Weights of a small transformer language model.
Architecture: RMSNorm before each block, rotary positions, no biases in attention or MLP, normalized queries and keys.
Training: a variant of Adam for these matrices, 222M tokens, 6782 steps.
MLP neurons of a small language model. Each row is named by its layer, matrix (up: input weights) and neuron, and shows model dimensions 32-95. Each number is 128 + 32 x the weight over its row's rms, rounded and kept within 0 to 255.
Before each neuron's rows, "fires after" lists the tokens most often just before its 100 highest values on Wikipedia text that the model never trained on.

fires after: " ", "20", "17", "34", "18", "16"
L2.up600 [ 82 171 195 115 146 178  89  99 141 197 145 110 145 134 142 162 122 149 109 125 133  99 171 132  80 154  91 126 123 121  79 162 193 197 123 168 146  94 136 147  86 120 147 120 108 161 198 138  96 182 179 172 112 147 100 142 135  81 109  83 119 109 111 140]

fires after: " c", " C", "C", "ann"
L4.up739 [167 139 108 132 144 181 148 179 157  99 139 120 160  80  60 135 116 186 174 118  83 160  88 142 180 120 176 112 128 133 114 121 163  94 150 182 157  92 113 126 115  90 106 141 122 138 110 101 153 115 160 166 133 150 164  68 138 135 122  99 139  66  76 109]

fires after: " —", " K", " –", " St"
L4.up386 [148 152  80 115 124 192 125 121 158 128 153 129 196 165 118 202 141 186 163 154  96 168 140 169 110 186 154 161 135 151  84 114  80  55 150 143 138 138 123 163 115 128  68  91 186 137 177  98 123 187 158 159 116  98 148 158 132 155 169 121 107 165 109 113]

fires after: " ", "M", "em"
L4.up600 [148 118  82 184 179 156 139 184 160 186 167 166 180 123 127 158 143 149 161 117 133 135 136 107 129 184 168  91 121 107 104 151 122 135 106 109 134  77 142 114  90  93  93  68 183 121 146  99 108  86 138 140 105 176 122 112 158 170  80 189 147 108 128 122]

fires after: " F", " f", " tem", "B", "f", "°N"
L4.up20 [ 68 119 165 141 105 148 122  83 150 113  96 138 116 179 126  82 123 153  83 131  99  49 156 138 145  90 188  76 133 109 108 112 189  75 116  97 118 112 125  70 148 120 115 110  70 130 170 112 114  39 166 106  47 153 141  91 116 144  97 102 136 130 116  56]

fires after: " P", " B", " K", " G", "B", " D"
L2.up35 [119 111 125 128 130  89 120 105 149  68 107 117 158 152 113  82 136 144  97 114 102 116 143 136 148 173 140 151 155 135  47  91 156 110  94  60 104 126 129 114 109 126 131  95 173 144 135 154  95  56 150 176 108 116  94 125 143  90 105 110 142  62 130 100]

fires after: " P", "C", " M", " N", "P", " C"
L4.up330 [ 98 139 117 172  98 170 171 184 126 112  75 109 132 154 113 122  75 174  85 134 107 100 155 138 114 107 182 104 164 182  70  99 151 152 133 176 106 159 154 101  75 117 118  54 154 135  53 164 119  85 184 183 126 156  96 139 124 111 168 206 144  94 127  91]

fires after: " K", " H", " h", " as", " k", " s"
L4.up373 [137 111 109 147 108 128 147 152 121 118 111 121 142 146 131 111 100 145 157 132 112 143 144 136 155  90 136 101 135 114 109 102 112 120 112 129  93 122 107 151 136 169  99 165 156 110 108 124  75  83 166 142 161 103 175 140  99 145  73 102  90  88 129  94]

fires after: "M", "S", " CD", "R", "P"
L4.up281 [155 144 139 190 163 161 154 155 121 174 105 124 189 102 140 155 105 145 109 136 145 140 190 157 162 132 169 117 148 186 105  83 101  92 125 103 139  94 118  94  87  77 132  91 159 123 119 143  77 117 157 137 116 138 140  51 133 135 110 131 177 159 100 100]

fires after: "201", "202", "A", "I", " U"
L4.up667 [153 140 131 165 176  95 182 178 139 136 151 116 115 107  43 162  79 114 142 159 136 174 157 153 174 150 111  93 124 118 114 142 113  99 151 131 115 147  76  81  93  43 135  84 165 139 132 139  88 180 140 132  82 112 163  57 131  94 100  97 159  90 115  51]

fires after: " ", " K", " Mos", "0", "|"
L4.up295 [108 116 140 117 183 152 103 111 132 141 148  90 173  84 128 109 120 108 113 128 108  62 131 119 130 139 123  89 116 103  91  83 139 120  83 136  88 141 130 157  46 111 193 140 141 134 124 160  93 115 112 141 142 169 151 156  41 124 120 122 107 110 126 139]

fires after: " N", "N", " O", " I", " E"
L4.up682 [152 141  93 178 127 128 165 112 117 102 142  93 106 164 153 155 131 147 130 172 121 153 156 135  91 126 155  79 186 129 153 129 172 149 120  75 148 124 135 109 140  91  93 151 185 120  88 128 123  81 171 215 134  98 147 120 136 167 114 120 161 147 140  76]

fires after: " R", " B", " K", " H", " Th"
L4.up39 [150  72 114 121  95 180 146 168 106 199 115 132 146 152 134 139 103 110 133 146 100 104 125 118 117 117 126 116 104 141  94  99 146  89 129 130 133 152 153 147 150 122  89 131 114 123  85 143 120 125 184 174 109 141 139  75 112  30 131 144 135  81 143 112]

fires after: " G", " Bl", " g", " K", " Sh", " bl"
L4.up517 [186 108 124 117 108 114 121 105 142 154  70 165 180  94 183 116 125 187  91 116 102 105  99 178 133  99  94  96 143 107 128 101 116  65  92  89 115 113  66 159 102 143 132  79 142 160 165 102 230 133 151 190  81  96  77 153 130 120 108 139 125  61 106 169]

fires after: " |\n", " Mass", "m", " J", "J", " M"
L4.up662 [ 86 142 103 148 141 178  93 121 152  98 147 158 129 149 104  57 121 164 158  96 100 121 104 146 136 113 176  80 157 139 165 184 110 162  58 156 159 176 118  63 105 123 143  95  99 100  93 121 146 106 139 113 109 117 153 116 109 151 143 132 153  76 162 140]

fires after: ")", "199", "200", "195", "-"
L4.up177 [112  59  60 122 128 151  98 167 148 155 115 145 164  67  65 123  88 165 139 114  66 156 118 139 121  95 130  65 137 175 128 135 164 119 121 162 118 131 122 102 121 107 107 144 147  66 116 186 123 140 188 168 109 118  93  98 105 110 110 110 159 132 107 110]

fires after: " g", " m", " f", " b", " n", " |"
L4.up622 [137 133 136 119 108 200 148 137 148 178 105 149  83 155 117 174 125 128 144 107 135 157  70 142 143  56 126 139 153 127  95 104 141 101 102 111 101  65  74 118 134  68 118 115 162  88 154 102  90 102 135 161  73 122 122 129 117 137 115 192 130 120 119 102]

fires after: " ", " C"
L4.up507 [ 76  83 155 165 138 125 145 158 116 146 128 183 103  61 167 190  95 169 157 154  91 196  97 139 130  98 110 119 130 158 102 123 127  93 159 107 194  96 112  90  98 124 140 149 153  96 102 143 145 177 129 157 109 178 177 125  85 151 110 135 141 105 105  91]

fires after: " P", " B", " F", " p", " C", " f"
L4.up732 [122 118 128 172 191 245 110 138 171 134  54  86 162 190  53 103 119 123 169 138 133  85 168 177 151  84 156 123 153 155  61 138 156  94 109 128 182 123 146  77 106 123 136 120 162 117 144 119 153 149 141 189 127 112 142  68 129 174 113  92 166  92 103  58]

fires after: " T", " U", " O", "T", " I"
L4.up432 [108 135 208 180 186 155 113 166 170 156 189  98 183 145 132 161 121 170 139 143 129 128 171 147 122 142 172 129 175 146  79  74 143 139 101 149 120 106 111 146  59  75 178 109 201  93  57 124  99 131 124 173 166 121 154  91 108  94  93 149 115 133 105  68]

fires after: " C", " B", " H", " K", " c"
L4.up496 [115 182 142 175 176 155 138 133 122 103  73 150 166 154 129 113 123 175 133 146  77 136 159 144 155  98 127 151 124 128  77 140 134 105  59  98  90 136  91  65 126  81 156 132 142 140 192 128 154 124 143 154 176 155  63  77 128 165 121 161 103  59 126 114]

fires after: " N", " T", " O", " Be", "N"
L2.up208 [170 136 119 115 205 107 106 135 110 102  97 115 129 134  89  86 139 147 118 118 115 139 156 119 142 122  97 112 155 117 119 118 107  87 135  37  91 178 123 132 111  68 150 100 173 173 106 142 153  54 117 161 127 130 113 105 105 103 110 165 141  97 139  73]

fires after: " in", " the", "In", "-", " In", " "
L2.up677 [126 131  73 110 151 143 100 145 143  59 155 118 153 122 151 104  38 130 171 144 111  87  96 151 181  79  95  95 145 106 148  53 120 118 158 148 152 114 112 104  87 137 110 159 162  95 108  95 104 144  95 169 119 146 154 120 109 168 138 125 102 155  82  99]

fires after: ".", " F", " J", " f", "^"
L4.up317 [150  93  95 105 146 145 195 125 189 138 210 100 134 136  83  96 157 150 187 101  99 139  96 118 147  36 144 102 170  81 114 104 120 101  98 146 126 107 119 144 123 153 155 118  80 105 128 143 120 111  98 122 133  77 193 107  69 131  97 115 137  81 163  83]

fires after: " ", "|"
L4.up526 [121 107 176  75 206 156 150 124 166 230 146 144 149  87 141  96 110 156 103 120 124  91 119 134 135  90 140  97 143  74 158 131 173 136  81 123 121 120  73 124 142 121  90 107 148 156 134 174 122 114 104 117 103 141 105 150 101 121  76 132  88 160 106 155]

fires after: " ", "–", "-", "A", "8", " $"
L4.up268 [103 138 116 209 170 170 158 189 208 100 134 121 122 138 149 118  73 192 138 117 111 127 149 128 151 139 117 133 145 151 105 185 139 124 123 104 125 143 109 109  85  48 151 152 182 149  66 114 129  87 214 193 122 118 111 109 129  77 114 118 177 124 114 113]

fires after: " N", " No", " J", " Mr", "s", ":"
L4.up471 [ 72 133 127 141 184 127 148 167 154 167 119 101 223 151 153 120 113 131 157 159 176 121 144 193 191 119  75 134 162 122 144 133 115 113  81 146  98 140 106  86 126 141 168 129 163 154 122 175 125 146 105 168 108 151 121  36 143 122 115 140 131  83 136  87]

fires after: " C", " c", "C", " |"
L4.up329 [178 120 147  97 187 216  87 182 141 128 142 159 117 143  96 138 119 161 158 148 135 127  94  81 132 118 154  97 131 150  93  32 125  99 142 164 151 141 109 146 107 156 118 150 130 119 114  91 111  96 144 133 156 131 129 188  90 108 164 136 130 129 128 118]

fires after: " ", "–", " the", " Phil"
L2.up131 [119 127 117 157 134 130 155  74 150  29 206 216 170  67 130  99 121 176 129 133 117  70 122 143 163 147 154 141 145 131 119  93 143 107 129 129  92 135  94 120 114 121 123 121 127 108 149  94 122 158 116  95 168  77  90 161 121 153 101  95 150 135 128 129]

fires after: " is", ")", "-", ","
L4.up528 [138 122 102 113 157 141 107 180 158  99 138 125 160 104 127 107  82 121 117 114  98 134 159 113 189  76 193  65 160 147 124  96 144 125  79 109 129 141 141 144 136 107  95 153 151  39  45 165 107 116 147 145 105 120 115 108 113  94 134  87  99 140 154  92]

fires after: " K", " D", "D", " d"
L4.up721 [ 95 142  53 117 116 177 114 124 121 123 142  98 149 113  96  79 107  73 137 155 146  89 138 135 182 107  73  97 105 144  94 127 112  90 102 101 219 118  99  95 141 172 146 140 139 188 138 133 157 123 132 143  78 149 118 125  99 129 126 143 121 114 136  96]

fires after: " U", " T", " I", " JP", " ", " S"
L4.up265 [ 89 125 180 102 200 150 100 167 157 201 150 118 139 124  99 125 128 110  65 112 142 152 183 108 102 169 145  97 153 148 118 145 147  88 141 170 120 154 143 167 116  58 134 133 146 176  85  90  91 152 159 165 132 161 164 119 120 148  87 149 119 134  95 139]

fires after: " S", " M", " D", " Total", " Bl", " R"
L4.up660 [ 95 112  87  81 127 136 111 171 106 178 122 102 163 144 117  82 150 118 145 106 127 101 190 193 128 140 124 104 156 135 115 130 149 123  64  77  96 114 102 155 137 171 113 147 109 139 107 142 164  79 105 143  81  69 165  79 141 109 105 145 104 132 135 113]

fires after: " F", " S", " M", " V", "8", " Al"
L4.up670 [150 139 119 103 112 185 161 135 145 163 127 147 150 140  51 127  52 140 159 107 180 136 122 159 129 110 186 118 132 175 135 113 186 168 128 157 143 111 105 138 135  96 133 151 164 152 160 151 102 131 104 153  67 149 141 131  80 135 122 141  89  44  96  88]

fires after: " G", " K", " B", " |"
L4.up163 [112 127  93 123 170 182 144 115  83 131  82  52 113 175 150 128 134 156 140  98 133 135 139 120 157  84 156 115 124 137  75  92 182 125  72  69 102 116 113  86 132 120 116 130 140 120 104 124 131 133 113 157  83 108 146  40 101 123 129 108 123 104 112  53]

fires after: " ", "″E", "″W"
L2.up480 [116 159 161 131 125 157 121 130 163 130 157  93 171 124 104 114 117 110 135  86 133 165 190 131 111 111 116  90 109 124 108 200 150 119 138 153 149  41 157  70 146  68 154  95 121 210 195  95 125 136 144 148  97  96 170 200 131 121  93 137 110 127 151 177]

fires after: " ", " |", " Sw", "|", " r", "°"
L4.up372 [174  56 109 123 125 141 110 124 132 130 113 154  95 148 145 102  41 111 155 155 118 106 160 111  82 133 168 126 154 129 110 121  90 161 148  57 126  99 141 120 177 127 159 161 168 115 120 158 127 126 160 184 124 107 123  95  93  99  95 180 127 119 129 121]

fires after: " N", " P", " I", "I", "P"
L4.up181 [130 104 127 121 193 137  73 108 175 118 126 131 104 152  92 108  89 162 160 128 160 131 129 113  95  97 149 122 130 120 135 179 177 111 104 147 149 133 101  72  88  86  97 108 133 188 173 135  98 123 113 191 135 134 136 160  86 109 128 123 167 123 151 101]

fires after: " N", " J", "J", " for", " I", " Y"
L4.up244 [111 153 137 119 152 181 131  95 154  97 167 119 143 170  77  86 101 183 156  94 136 147 194 170 130 169 101 108 148 137 129 145 126 157 100 116 144 139 109 145  97  89 118 107 149 154 100 116 151 104 137 123  96 192 172 148 115 213 115 128 162  89 140  76]

fires after: " V", " F", "200", " I", "201", " Comm"
L4.up505 [121 137 177 126 143 156  80  83 140 106 135 138 113 131  74 161 106 156 110  91 116 152 115  80 153  97 162 123 138  94 105 167 104 123 121 162 160 165  94 114 101 138 140 187 160 160 134 102 111 116 137 177  92 118 101 110 152 157 152 153 144  96  80 106]

fires after: " F", " B", " f", "F", " ar", " b"
L4.up184 [141  72 131 130 120 198 152 115  69 109 106 148 136  91 128 118 121 113 153 123 117 117 104 129 125  86 213 136 165 169 103  83 123 110 112 159 115  78 132 146 121 135 149 207 147 114 116 115  89 106 125 147 125 126 184  81 136 116  80  87 102  77 144 183]

fires after: " S", " Y", " Cro", " Al", " Que", " Nor"
L4.up715 [171  95 107 105 102 111 123 159 142  90 125  86 183 129 104 146 112 114 116  89  86  95 153 125 135 147 143 101 124 163 109  86 142 107  81 157 130 144 115 159 114 163 149 124 181 128 106 191 124 127 189 117  58 125 185 142 151 117 179 137 136 112  83  66]

fires after: " Y", " K", " S", "ak", " N"
L4.up540 [ 83 126  99 113 120  99 140 140 118  67  98  78 167 142 129  95 105 127  71 178 117 145 198 147 194 138  90  73 126 195 172  99 130  65 101 126  98 167 108 143 113  68 161 135 207 171 107 177 150  79 141 151 166 104 198 128  93  97 140  76  84  99 134 139]